MLP neurons of a small language model. Each row is named by its layer, matrix (gate and up: input weights; down: output weights) and neuron, and shows model dimensions 352-479. Each number is 50 + 12 x the weight over its row's rms, rounded and kept within 0 to 99. A neuron's up and down rows have the sign that makes its largest values positive.
After each neuron's rows, "fires on" lists the tokens most often at its 100 highest values on Wikipedia text that the model never trained on.

L2.gate152:52 28 57 61 77 36 45 50 67 44 31 37 69 67 60 60 30 36 62 43 36 66 43 66 50 44 56 42 57 66 73 42 45 57 45 46 56 50 65 54 22 41 48 65 58 48 40 33 34 67 44 59 47 65 61 40 63 39 50 45 33 63 59 34 45 47 64 34 39 37 61 41 44 54 35 22 50 33 52 61 70 56 66 58 43 44 52 35 66 54 34 36 55 34 79 54 62 64 44 45 57 39 64 57 63 47 21 53 47 43 45 38 46 62 29 51 66 27 67 55 76 49 35 63 50 51 60 67
L2.up152:54 58 54 50 29 66 47 47 47 53 49 43 53 43 47 29 56 51 35 54 61 36 29 35 36 38 57 41 50 44 39 54 39 12 43 78 57 60 45 43 39 49 71 35 64 31 57 59 59 53 39 46 60 68 37 43 61 50 75 40 32 50 64 61 69 59 47 54 35 23 27 40 53 55 25 49 32 58 62 59 51 44 49 52 60 53 39 47 51 30 40 42 28 77 49 42 58 50 38 50 43 55 55 39 38 76 41 25 65 49 45 75 43 45 33 35 62 67 59 47 34 59 51 51 44 30 50 51
L2.down152:61 52 29 57 25 47 29 51 57 42 58 56 59 24 37 47 41 53 27 61 47 64 58 85 56 41 38 43 31 65 28 58 42 44 38 63 61 51 67 56 32 54 36 56 51 37 32 60 55 46 69 47 58 65 30 71 33 72 41 78 77 61 33 73 48 61 70 50 58 30 33 32 53 32 65 52 40 44 51 53 40 56 53 70 50 50 40 66 68 42 65 65 54 66 55 65 45 51 49 49 59 36 32 54 56 35 35 68 59 44 75 71 65 59 41 65 39 58 58 37 71 40 52 39 39 60 48 44
fires on: "\n", "\n\n"

L2.gate98:49 58 47 27 74 35 54 48 59 61 42 35 76 48 75 51 50 69 41 39 55 65 57 52 42 48 53 60 51 53 51 62 43 45 56 67 42 47 37 51 50 51 51 52 41 46 42 69 35 58 58 52 26 48 37 37 46 37 54 52 36 58 48 55 43 55 68 64 29 35 49 45 24 45 35 59 28 31 49 77 47 53 70 52 36 33 53 40 50 55 63 54 72 42 52 65 71 39 34 53 37 33 65 58 74 52 49 54 55 62 54 61 73 34 45 47 67 37 61 33 48 50 54 42 68 45 41 74
L2.up98:50 54 55 38 65 40 60 45 59 56 42 37 81 47 69 42 55 73 44 38 54 67 52 55 45 50 57 63 47 53 43 56 59 33 48 63 42 36 47 61 53 41 51 69 42 44 39 69 40 42 60 49 28 53 46 40 48 28 54 60 36 49 50 62 41 57 72 62 47 40 59 49 17 46 28 49 25 31 44 63 50 50 64 57 40 34 61 40 50 54 64 54 76 51 55 58 74 35 28 39 34 28 60 64 62 46 49 46 58 56 51 57 69 28 55 41 74 35 61 26 52 56 61 39 61 49 40 81
L2.down98:55 59 58 60 52 48 63 43 61 52 53 41 72 47 48 42 59 59 69 36 43 67 61 52 37 59 53 44 48 46 53 33 87 50 44 47 39 31 51 54 40 44 51 60 60 38 40 61 41 42 58 52 31 58 40 36 32 38 58 54 45 71 47 59 55 62 56 51 44 60 42 45 23 50 39 22 38 45 34 43 66 46 70 40 43 29 46 41 48 49 45 52 53 43 56 39 53 33 38 24 41 53 43 66 67 48 45 41 51 52 63 50 63 59 55 50 57 42 42 39 47 57 45 45 60 39 52 59
fires on: "\n", "\n\n"

L2.gate102:48 40 60 53 41 42 48 32 47 45 79 59 83 64 72 37 46 66 41 43 37 56 58 41 62 43 55 45 60 53 57 52 42 25 54 47 48 36 56 61 59 57 45 34 43 50 38 66 52 47 52 50 52 21 57 51 51 37 81 49 56 48 47 52 47 19 56 58 45 24 60 55 58 52 58 55 39 25 33 71 59 55 66 63 31 39 72 64 57 57 42 64 55 72 74 25 43 49 48 75 47 58 57 57 48 46 43 43 52 65 60 41 54 42 59 31 53 53 63 48 45 50 83 46 53 60 71 60
L2.up102:57 40 43 48 66 49 69 43 45 47 60 39 49 51 64 66 40 48 71 18 43 51 39 47 38 53 41 43 39 47 28 49 49 66 47 65 45 45 57 72 67 15 55 37 46 31 42 77 52 58 59 38 49 48 54 39 52 68 51 61 36 59 45 52 79 55 57 50 49 64 42 53 48 61 33 51 27 62 43 54 22 45 64 42 43 56 49 51 43 25 63 56 57 54 47 53 32 44 54 53 46 33 51 51 33 29 51 56 53 44 60 45 50 68 55 36 43 54 68 47 51 79 46 46 34 47 49 52
L2.down102:55 46 45 59 57 51 44 64 47 51 35 57 56 52 42 31 56 34 51 45 30 50 52 51 44 45 63 36 58 47 57 46 29 44 51 34 65 65 64 49 47 73 45 63 39 29 46 60 54 53 39 42 55 51 67 74 27 46 60 43 53 56 53 38 44 63 34 36 46 39 52 42 50 52 33 40 48 49 29 51 83 58 62 40 50 45 50 22 58 56 67 59 35 39 59 58 51 53 44 67 65 46 39 48 64 65 35 52 35 37 54 52 26 68 30 57 57 35 67 60 46 26 52 47 50 21 38 43
fires on: "\n", "\n\n"

L2.gate498:48 48 39 60 58 44 48 57 46 45 43 39 53 69 60 45 67 70 40 41 32 61 63 46 78 53 56 52 44 60 72 38 31 59 47 63 60 45 46 48 50 65 28 49 43 65 44 65 62 37 33 67 53 48 59 43 52 55 48 62 47 56 59 50 36 33 50 47 53 42 66 55 26 45 38 57 67 60 32 45 39 45 39 48 48 62 84 51 56 50 35 50 49 57 54 37 40 52 42 50 57 59 61 43 59 53 51 60 60 52 48 41 43 59 58 58 32 68 22 73 75 61 62 36 60 34 56 55
L2.up498:49 52 62 50 44 51 46 35 52 33 50 39 64 64 38 28 34 76 66 43 48 41 44 48 55 48 66 45 28 68 61 58 44 50 42 49 32 48 36 66 30 72 43 50 47 25 64 42 39 48 46 56 54 40 47 48 38 47 43 39 68 57 52 57 72 58 41 77 59 39 51 73 26 48 50 44 54 64 47 48 38 61 50 36 53 48 36 49 36 40 41 40 67 34 53 41 42 33 51 43 34 39 51 53 40 65 56 24 43 48 75 45 51 58 41 33 44 53 59 53 41 46 74 44 56 70 37 44
L2.down498:56 42 47 45 60 45 64 36 44 42 62 48 51 53 50 45 53 62 28 41 39 52 34 66 61 55 52 33 48 45 42 60 71 22 60 51 43 51 49 41 61 66 74 65 48 34 43 56 54 60 44 55 63 75 56 49 63 45 61 22 64 59 68 51 64 49 57 37 49 64 41 70 53 52 49 40 50 54 36 56 62 35 48 47 55 31 63 32 28 54 39 33 47 54 33 73 39 44 51 30 51 43 69 46 49 51 52 59 71 56 43 46 35 40 53 53 56 31 53 62 49 39 54 49 67 62 50 54
fires on: "2", "\n\n", "1"

L2.gate497:61 54 66 65 42 61 68 44 31 65 49 35 40 39 51 52 68 59 53 25 58 34 42 59 46 38 27 69 49 52 41 54 41 40 62 43 39 45 55 43 41 53 67 63 31 59 61 52 48 36 28 31 40 52 48 48 42 58 55 54 55 65 75 36 35 54 53 57 42 46 37 40 45 58 41 61 69 58 34 62 52 44 58 27 38 68 31 29 32 66 38 61 65 38 55 42 49 51 33 51 33 39 59 52 63 58 59 44 59 79 63 55 55 50 50 58 74 39 86 42 45 56 61 67 64 51 47 50
L2.up497:32 58 72 59 72 51 68 76 59 52 47 48 45 59 44 55 58 55 47 58 42 49 56 40 38 40 43 47 49 52 33 51 53 50 59 75 29 37 53 54 49 54 58 43 75 47 61 61 62 44 55 41 48 50 41 48 51 56 37 37 60 65 58 51 59 59 37 58 68 40 54 58 44 58 70 58 32 66 65 42 24 50 47 54 73 66 62 34 42 38 43 88 55 46 68 59 45 34 36 49 38 30 54 53 38 67 74 47 36 60 55 65 43 51 34 58 25 58 43 29 58 45 55 59 38 52 76 66
L2.down497:75 56 47 72 50 57 64 55 43 60 42 14 35 50 56 34 23 31 69 38 45 63 47 52 41 53 50 51 55 43 56 28 87 49 46 40 30 56 46 58 63 34 84 50 46 42 43 35 57 30 45 48 54 40 16 53 49 50 49 39 54 58 30 40 79 43 53 58 49 67 46 56 39 52 34 56 55 50 62 59 86 66 28 49 45 36 45 50 66 56 65 38 24 39 52 59 38 81 39 42 44 76 67 42 55 42 48 50 50 59 56 40 48 54 72 31 56 58 51 29 67 18 39 40 56 23 32 47
fires on: ")", "===", "),", " ===", ")}"

L2.gate441:35 50 41 61 29 48 45 71 47 61 59 64 45 46 69 46 48 62 35 28 57 44 51 49 38 45 42 46 32 42 41 41 51 38 27 69 55 43 52 62 63 55 31 40 45 44 58 54 36 52 52 52 58 50 63 47 62 64 43 65 33 47 26 31 39 42 39 44 51 61 48 28 25 49 57 47 40 70 47 60 23 46 58 63 32 50 61 27 73 46 43 38 67 40 40 44 40 51 51 55 10 42 40 50 36 44 60 57 66 39 36 42 54 46 31 65 55 49 59 63 55 38 49 51 48 48 36 54
L2.up441:67 48 42 62 39 33 66 48 60 42 49 28 50 48 52 48 59 60 29 58 52 54 45 38 28 62 53 25 45 53 48 60 56 56 57 58 37 58 53 39 52 51 40 51 47 41 48 43 53 59 56 45 56 45 54 36 54 60 30 51 48 38 58 63 56 75 48 57 43 42 46 55 68 43 47 61 34 34 42 64 42 29 37 78 35 59 57 46 50 65 60 40 46 32 51 48 52 57 48 53 76 52 54 45 35 32 39 61 65 73 52 56 42 55 66 49 33 59 61 55 59 61 43 35 40 36 50 48
L2.down441:69 47 58 53 53 39 35 55 53 40 58 52 44 49 35 45 45 44 48 12 55 54 34 54 40 70 37 40 63 55 66 25 56 59 43 56 42 64 66 58 53 35 29 56 49 41 76 58 44 57 35 63 49 58 47 39 35 55 69 52 33 35 43 66 27 33 65 67 51 61 43 59 49 49 41 36 62 47 72 49 42 52 64 75 33 59 66 57 72 61 40 40 44 49 38 51 65 53 60 59 47 65 57 26 30 42 40 56 60 68 40 83 60 40 56 42 57 47 63 55 30 51 43 52 54 35 43 48
fires on: " | ", "; ", "0"

L2.gate97:49 32 28 50 53 46 55 48 46 47 52 49 70 48 50 54 51 40 63 45 51 71 58 77 57 55 59 38 81 36 30 48 48 45 72 42 48 58 48 62 59 45 59 59 56 54 38 55 48 64 35 39 26 33 62 38 42 50 59 58 54 83 55 50 38 52 49 55 38 41 36 62 41 56 41 56 54 38 44 63 35 80 44 44 54 55 61 46 53 64 32 24 56 42 50 69 41 42 56 51 33 44 49 45 38 31 31 62 60 44 42 55 49 52 41 58 64 65 58 55 48 43 33 21 55 50 69 27
L2.up97:46 68 54 51 47 80 57 44 29 32 46 44 48 50 58 18 37 26 39 50 57 51 55 63 66 54 67 15 46 57 40 41 64 44 43 68 70 54 66 68 27 53 47 64 48 51 49 52 36 58 44 75 47 45 39 52 43 48 68 45 56 55 45 55 49 55 59 48 36 58 41 59 35 47 44 49 40 41 52 59 45 52 76 48 56 68 44 61 51 51 54 35 47 51 60 32 62 44 59 38 50 56 54 53 56 33 52 36 35 61 57 45 43 63 40 48 39 62 48 49 52 72 55 61 55 78 47 62
L2.down97:58 49 56 36 30 48 50 48 63 55 48 34 72 52 62 40 50 68 52 57 32 43 33 58 55 59 49 70 32 32 87 60 41 22 63 42 44 57 44 41 63 44 59 39 48 62 35 57 43 37 51 30 55 43 35 26 41 45 52 50 55 45 56 63 38 40 38 55 53 37 33 57 70 43 60 56 66 50 60 51 68 57 58 36 43 38 47 28 42 57 39 48 55 48 37 57 39 64 34 45 45 41 37 44 52 70 61 37 41 39 55 26 30 45 60 56 53 72 61 73 42 36 72 76 33 44 64 72
fires on: ".", "\n", "\n\n", " ="

L2.gate215:54 33 51 53 72 53 19 43 34 40 68 48 54 59 57 53 43 52 56 34 55 60 47 33 39 63 57 41 41 30 64 47 27 41 34 61 53 42 61 44 61 35 29 50 29 99 58 49 69 46 39 42 42 20 57 48 43 62 59 67 62 49 38 45 67 44 55 45 53 42 41 53 58 31 60 47 53 57 51 59 46 59 53 47 32 37 51 50 51 41 52 33 46 60 63 34 65 55 44 47 64 40 57 43 62 50 40 28 69 66 42 30 63 38 29 44 38 36 61 65 34 32 39 53 41 58 58 59
L2.up215:67 53 25 47 42 63 36 35 43 32 39 66 38 48 54 50 57 51 67 48 64 36 45 22 48 50 46 48 64 49 46 56 57 65 45 60 46 62 68 30 45 49 59 69 64 50 55 58 47 29 59 37 52 64 40 80 53 42 58 60 48 35 45 50 64 42 64 56 43 36 53 58 56 57 44 75 44 49 50 61 66 48 60 49 56 81 33 21 48 35 41 49 46 50 29 37 50 37 46 54 37 38 35 64 51 65 36 65 67 44 66 49 43 52 58 59 46 55 71 57 46 55 57 45 54 44 62 64
L2.down215:50 44 32 53 30 44 46 42 59 12 62 54 34 46 58 50 54 53 52 48 42 67 56 59 50 50 45 59 56 21 51 47 65 59 69 48 53 48 53 53 49 49 64 63 36 32 64 37 52 50 46 38 38 66 58 59 25 50 51 48 53 48 43 36 38 57 38 32 33 64 37 76 52 38 28 38 69 46 40 55 56 63 43 65 53 63 48 49 68 69 31 53 53 34 75 51 61 58 65 55 79 51 49 44 47 52 51 47 52 47 43 47 43 50 52 50 54 48 62 50 41 55 61 42 60 21 67 47
fires on: " | ", " | Apps | Goals"

L2.gate380:42 61 37 62 17 50 78 57 49 38 35 49 68 36 49 22 44 57 26 47 58 43 65 43 41 40 49 50 63 63 53 46 58 45 55 51 65 46 46 77 45 51 63 33 32 64 70 60 66 62 42 50 44 67 70 59 61 53 46 47 58 49 50 47 56 38 32 58 63 43 75 27 41 33 49 42 23 54 29 46 46 38 60 67 39 64 46 52 57 51 50 44 43 29 57 46 62 54 32 32 60 46 43 51 34 61 53 24 59 66 21 52 57 64 64 42 55 45 37 63 68 49 57 40 43 22 55 59
L2.up380:53 69 35 43 39 74 39 46 50 59 61 51 61 52 51 43 43 61 27 63 47 60 65 45 30 53 55 77 40 43 67 61 45 58 76 27 37 47 38 51 43 56 67 25 58 45 53 57 50 29 57 54 32 62 52 35 40 56 40 67 42 56 38 46 64 42 21 51 61 59 54 42 39 37 72 39 24 41 20 62 55 33 59 64 48 63 62 49 21 46 80 47 38 56 53 44 74 65 30 47 59 55 46 57 46 59 40 39 38 38 31 60 51 57 45 58 51 36 49 65 55 67 44 55 63 51 56 47
L2.down380:38 57 52 55 45 50 43 61 43 62 42 81 58 53 43 77 39 49 41 44 40 39 38 56 31 59 65 44 48 72 57 43 42 49 58 76 36 47 51 63 44 40 45 45 36 35 53 43 40 60 47 57 49 52 66 46 43 63 29 55 46 60 46 51 48 41 44 55 37 68 43 55 53 49 50 71 53 39 44 64 65 39 63 29 51 43 42 31 65 58 64 49 29 46 50 46 37 24 47 38 48 36 73 69 39 50 47 56 45 44 40 63 33 55 51 55 31 56 64 54 48 58 39 37 46 79 57 58
fires on: ":", ", ", "\n", "===", " ==="

L2.gate329:65 64 59 54 91 56 73 27 17 53 53 36 34 51 41 36 49 51 49 38 47 45 36 44 69 41 43 45 54 61 58 65 49 59 57 43 41 59 49 59 26 55 49 55 67 43 48 38 65 59 47 48 47 40 54 55 86 45 29 59 59 50 40 50 65 64 51 43 43 52 42 34 66 51 50 55 67 67 42 54 48 46 67 58 71 47 31 33 59 63 44 50 48 53 72 47 60 49 45 25 40 61 51 55 46 56 51 30 55 60 59 32 50 37 47 48 46 42 69 53 68 60 40 52 53 48 76 43
L2.up329:57 53 71 64 55 70 70 44 46 44 40 66 50 54 74 45 49 38 41 69 28 38 34 33 47 31 27 54 39 57 59 49 81 68 45 51 35 53 38 50 53 57 65 36 41 62 33 38 61 36 51 38 63 44 47 44 68 53 50 54 52 57 46 45 69 61 57 38 71 38 56 64 59 72 51 39 68 54 57 55 64 68 63 40 67 43 30 52 36 57 46 65 54 67 77 69 45 55 44 47 67 61 39 34 57 57 18 57 49 39 37 68 48 54 47 45 43 53 50 36 42 60 55 38 54 51 78 30
L2.down329:35 28 67 44 54 50 67 33 53 48 39 70 37 48 58 43 61 58 37 65 60 61 52 43 48 46 69 41 57 56 48 51 61 43 39 72 59 56 44 62 32 54 75 84 36 70 64 53 53 37 57 38 47 52 74 34 63 35 73 52 49 47 50 45 67 50 36 49 31 53 33 44 61 54 43 56 31 48 68 43 49 59 54 54 59 53 62 48 53 60 31 63 43 39 46 59 40 55 66 53 39 43 55 45 41 72 34 41 69 61 77 69 61 47 47 56 65 45 36 41 66 47 63 38 57 60 71 43
fires on: "\n"

L2.gate295:79 36 34 79 37 60 48 68 36 66 25 61 45 66 53 43 60 56 39 37 50 63 41 54 44 41 59 33 36 51 42 39 49 46 33 64 45 62 44 31 47 44 48 59 49 43 57 54 63 67 40 44 59 21 47 47 59 59 49 67 48 59 46 42 44 36 57 45 70 29 74 28 54 40 52 42 55 65 59 60 66 43 45 64 50 51 53 54 41 48 44 24 57 61 59 55 57 78 56 52 41 51 60 59 57 62 50 54 54 48 37 36 66 49 43 55 61 59 55 43 80 35 55 48 54 53 74 46
L2.up295:58 56 36 42 31 35 53 58 54 39 41 43 84 53 44 33 26 50 47 70 63 52 27 48 59 45 55 57 53 60 48 56 39 51 57 59 53 35 63 64 40 31 44 47 32 69 49 51 41 54 42 61 47 50 52 38 55 48 41 62 61 50 76 72 38 59 53 67 49 38 42 47 52 56 33 60 39 37 69 42 44 47 45 54 38 51 45 60 68 46 57 62 63 34 34 44 45 69 44 31 52 35 68 42 64 66 41 63 75 61 43 26 58 49 50 51 72 40 66 50 56 47 51 56 58 45 24 65
L2.down295:49 40 74 43 54 63 19 59 58 40 40 45 55 67 69 60 42 52 72 72 50 61 52 44 72 73 57 31 36 25 74 55 42 72 44 61 61 84 62 54 48 58 51 47 57 39 30 46 58 23 53 36 63 48 66 36 38 42 49 50 49 60 59 45 48 44 66 37 48 54 55 46 61 55 54 29 40 39 56 40 26 60 73 49 63 58 81 41 66 63 38 49 40 42 31 68 33 56 49 31 46 53 58 69 57 56 69 58 24 72 37 50 39 66 56 45 58 33 56 60 45 62 71 60 55 56 58 45
fires on: "0", "1", "2", "3"

L2.gate115:46 49 55 68 42 54 51 25 51 55 27 58 64 39 56 58 26 39 61 29 41 47 53 65 59 55 62 54 43 41 22 46 52 36 27 59 49 58 38 52 39 42 63 50 69 57 55 70 53 52 40 52 54 54 41 27 44 45 66 40 18 30 55 12 30 47 63 37 51 32 54 38 66 47 46 25 29 46 34 59 62 40 36 59 38 67 30 38 58 47 40 63 40 62 73 47 55 38 44 58 25 30 54 55 33 33 53 30 41 55 29 47 61 51 37 50 52 60 59 42 47 59 70 41 58 52 79 36
L2.up115:35 59 44 49 60 42 46 59 47 54 68 28 60 55 61 60 50 46 56 31 54 69 58 60 39 41 50 48 57 30 71 54 47 57 45 51 70 56 70 64 47 61 46 49 50 55 42 37 51 68 54 39 33 43 67 60 46 39 52 50 51 55 46 24 51 44 28 39 32 26 69 55 53 48 50 36 30 40 38 62 35 29 44 58 55 62 58 39 55 36 62 37 57 54 54 59 56 58 52 51 58 49 47 43 42 36 62 46 39 51 40 52 35 34 45 72 42 60 62 42 49 65 52 46 50 60 65 53
L2.down115:58 53 61 50 60 49 46 52 36 71 56 51 67 34 33 46 45 47 25 55 58 57 32 60 41 39 37 40 53 59 44 50 37 35 56 23 57 46 65 56 32 57 57 56 36 45 73 70 50 66 51 64 55 59 54 55 56 44 52 42 53 28 80 51 45 73 58 53 30 36 47 48 44 66 84 35 52 36 56 76 28 60 78 59 69 49 54 45 52 59 69 48 45 46 55 64 35 64 44 70 65 70 52 54 51 43 55 38 49 67 72 69 46 28 43 46 59 43 14 46 54 67 52 33 47 43 39 50
fires on: "\n", "he", "ose", "isto"

L2.gate26:27 50 75 40 62 63 75 57 41 72 49 41 57 37 60 77 49 50 50 61 41 33 54 67 22 43 35 48 56 39 46 46 57 40 61 30 54 40 48 54 54 83 55 58 52 38 47 62 62 37 53 58 58 45 57 41 67 54 34 44 37 56 38 31 62 54 38 62 24 51 54 52 56 44 52 42 60 52 57 45 53 61 65 42 53 49 30 41 55 45 53 47 56 75 40 32 49 23 42 41 42 53 54 43 59 40 36 44 48 49 50 40 55 58 40 57 48 61 35 53 43 66 64 44 41 62 65 62
L2.up26:68 20 52 55 48 25 57 53 45 47 49 50 53 54 35 63 52 54 44 53 51 52 53 55 37 49 58 64 22 42 46 49 82 53 49 59 58 64 38 58 49 57 51 43 47 37 42 47 58 40 67 66 57 52 48 45 41 52 40 37 51 61 42 53 54 57 61 48 32 54 43 75 60 36 38 41 60 46 78 52 37 50 55 55 41 46 59 57 65 46 30 65 71 31 40 71 45 35 70 55 34 44 69 37 42 24 59 58 57 61 40 46 64 50 53 61 62 66 54 43 56 56 65 53 51 41 35 54
L2.down26:65 38 57 55 57 48 49 54 30 85 50 60 37 46 58 54 48 30 46 55 17 41 30 34 52 53 40 38 51 73 65 25 51 49 46 49 55 52 51 59 47 61 26 52 50 63 50 43 25 58 43 45 54 68 52 47 66 66 46 49 54 56 66 54 68 54 45 47 72 42 58 49 56 62 56 50 48 44 64 38 51 52 58 56 76 57 39 22 40 36 67 66 46 49 44 25 60 38 32 56 71 56 55 63 55 37 55 49 33 40 34 49 47 51 37 57 43 36 60 68 48 48 32 55 43 35 47 50
fires on: "\n", " time", " as", " the", " that", " when"

L2.gate293:61 51 61 41 53 47 39 46 46 74 46 56 41 49 49 44 52 53 24 37 50 45 59 23 50 30 61 50 53 58 47 30 61 47 53 68 71 45 43 46 40 67 70 35 33 64 58 60 55 59 31 32 44 50 75 43 67 48 49 60 21 54 48 21 31 44 47 47 29 65 48 41 38 51 36 38 38 47 19 59 33 64 42 95 56 46 43 52 70 41 56 51 47 46 66 44 63 68 38 33 57 47 36 28 49 53 32 33 60 66 54 67 41 33 42 50 64 43 43 75 57 34 53 49 41 43 38 50
L2.up293:46 60 45 60 57 45 35 43 46 75 71 68 36 53 38 37 64 51 45 33 64 51 46 31 48 46 33 43 48 45 70 61 49 47 51 51 45 45 56 51 17 30 72 30 36 54 51 66 50 49 53 52 30 44 52 52 40 73 44 51 33 42 63 37 62 70 42 73 61 63 55 36 60 41 50 31 35 52 48 65 50 32 55 82 44 64 28 34 16 28 53 55 58 57 59 59 55 64 36 42 40 42 53 37 63 69 26 44 49 48 29 60 33 35 59 75 35 31 26 59 65 46 43 28 29 45 55 48
L2.down293:30 51 68 64 68 66 54 39 51 56 26 60 63 49 27 50 38 39 48 48 42 41 58 47 37 36 52 62 57 51 59 57 33 51 60 61 60 75 42 67 35 71 72 64 47 57 51 55 47 29 36 44 44 66 60 46 45 47 41 54 59 28 45 50 56 44 49 64 49 50 52 37 46 54 60 56 53 35 28 32 47 63 55 62 76 48 36 71 58 49 47 47 54 59 70 51 52 59 55 61 33 48 44 71 17 67 60 44 65 50 59 42 38 41 29 55 48 50 50 58 78 49 63 52 37 21 59 61
fires on: ":", ": ", " –"

L2.gate117:46 48 62 48 54 46 45 59 56 50 31 18 38 45 39 58 57 57 50 45 41 33 40 46 49 48 31 67 52 59 47 57 50 44 50 54 45 49 38 43 47 54 77 52 53 84 49 36 43 48 27 49 47 50 44 47 54 58 46 51 56 55 38 66 36 74 64 43 21 44 54 55 38 44 64 49 39 46 73 52 54 39 69 31 33 66 44 48 44 49 56 58 49 41 39 30 56 74 69 52 51 47 50 69 38 60 55 40 25 62 50 56 63 25 47 33 50 51 44 63 39 73 64 38 43 26 43 47
L2.up117:51 33 38 53 48 57 46 55 56 67 44 48 36 33 39 45 50 56 38 58 41 39 49 55 43 37 52 60 54 50 35 65 61 46 42 84 38 37 64 31 38 53 48 36 58 73 53 74 35 45 55 49 66 55 58 34 37 29 45 47 46 54 59 38 44 51 37 60 57 29 49 33 60 60 51 43 45 47 71 64 36 50 63 49 61 78 40 55 40 55 46 54 57 39 23 63 39 48 40 33 59 54 55 34 54 44 43 59 38 64 46 40 38 39 50 45 38 50 28 28 45 58 78 19 53 21 50 34
L2.down117:59 57 43 36 49 58 65 57 47 32 56 55 51 57 49 55 63 63 34 51 36 39 46 48 52 45 44 64 47 45 58 46 32 39 45 47 55 54 49 55 53 64 64 55 61 59 39 47 36 54 60 40 37 43 51 63 40 59 68 59 43 39 48 84 54 39 63 46 68 61 52 60 61 49 54 47 53 49 54 52 46 63 88 43 59 66 41 54 51 54 41 58 36 52 41 46 43 52 59 57 70 35 47 76 53 45 41 50 75 81 52 43 44 42 38 43 31 63 49 42 60 43 63 43 68 53 52 42
fires on: " ===", "===", ", a", " |  |  | ", ", an"

L2.gate90:19 60 48 53 52 51 48 43 65 46 47 46 60 35 58 51 39 55 48 56 39 33 63 39 48 74 50 55 39 54 38 64 56 48 64 52 55 37 50 50 52 71 64 20 65 45 63 52 48 44 55 31 42 59 56 52 57 40 65 64 36 39 47 62 53 42 47 46 51 54 38 34 54 52 43 60 24 50 47 33 55 60 65 56 38 45 50 46 61 29 41 49 44 53 45 45 60 45 43 68 40 47 33 70 50 62 63 40 66 74 56 56 89 39 61 40 44 49 66 46 62 55 38 65 42 49 73 54
L2.up90:48 47 54 44 47 63 45 38 42 39 56 44 42 77 42 45 31 59 51 61 54 50 52 66 32 51 50 58 46 74 47 42 43 54 62 67 56 54 65 38 58 40 34 55 34 55 55 66 61 57 56 47 48 54 49 65 49 35 75 29 43 45 29 47 59 48 64 35 47 66 37 68 44 44 43 53 53 53 62 45 63 45 60 55 31 50 52 52 43 59 74 65 51 66 32 48 45 59 37 40 60 74 54 63 61 49 55 51 44 28 47 28 62 45 35 53 57 33 47 32 44 57 52 61 53 35 62 30
L2.down90:54 69 24 77 55 52 54 40 46 41 34 35 51 79 26 65 43 34 24 36 39 50 56 48 72 48 46 49 56 53 70 41 32 73 68 51 52 73 49 76 48 63 49 63 61 66 50 38 59 53 54 71 75 42 32 66 44 62 32 44 76 52 55 35 50 54 43 36 26 57 27 57 49 52 55 53 52 54 47 45 53 36 37 45 41 46 65 51 38 38 53 75 68 43 43 41 49 76 59 54 42 80 51 37 48 46 32 60 52 38 38 71 61 50 46 51 17 41 71 55 48 33 46 83 69 47 54 31
fires on: "\n\n", "\n"

L2.gate292:48 63 43 30 48 54 59 39 61 51 67 54 62 71 61 54 49 70 49 46 24 51 42 57 55 43 58 48 63 49 39 53 33 70 51 61 29 39 43 42 36 44 45 68 50 62 38 62 39 23 77 38 36 44 46 58 32 58 35 31 47 45 32 38 49 45 55 72 41 48 44 61 48 37 57 53 75 63 52 54 45 70 60 42 46 44 57 58 27 65 60 42 52 40 48 71 54 31 39 56 50 66 48 49 46 44 40 52 53 58 46 58 47 45 66 61 57 40 75 33 35 70 58 32 59 64 30 44
L2.up292:53 35 56 60 65 38 33 48 55 51 72 50 47 57 65 48 37 68 43 60 47 36 33 36 65 54 46 51 42 45 40 50 62 19 70 48 61 53 44 59 51 49 52 51 37 47 31 77 37 66 64 48 50 44 65 42 64 54 46 31 43 74 49 68 37 55 75 62 49 69 61 44 47 62 48 74 50 43 68 62 57 46 52 45 57 63 44 41 59 62 35 54 53 40 55 16 63 48 61 70 43 63 47 66 54 57 73 53 53 61 32 54 31 40 64 27 49 45 50 41 34 68 34 52 52 54 45 63
L2.down292:48 42 25 27 52 56 35 41 74 56 51 56 58 49 48 62 46 20 42 76 44 56 38 58 45 35 35 39 57 38 42 61 63 47 46 57 47 49 44 58 36 59 40 69 49 84 57 73 39 47 55 51 48 34 22 61 69 37 60 52 39 57 44 44 51 36 39 38 26 42 37 62 48 51 51 65 37 67 52 64 43 55 50 45 61 34 53 32 57 66 35 35 51 43 59 47 57 49 56 51 36 74 43 39 50 60 60 59 49 56 52 43 63 29 71 39 56 65 42 32 48 35 55 45 61 58 57 53
fires on: "\n\n", "\n"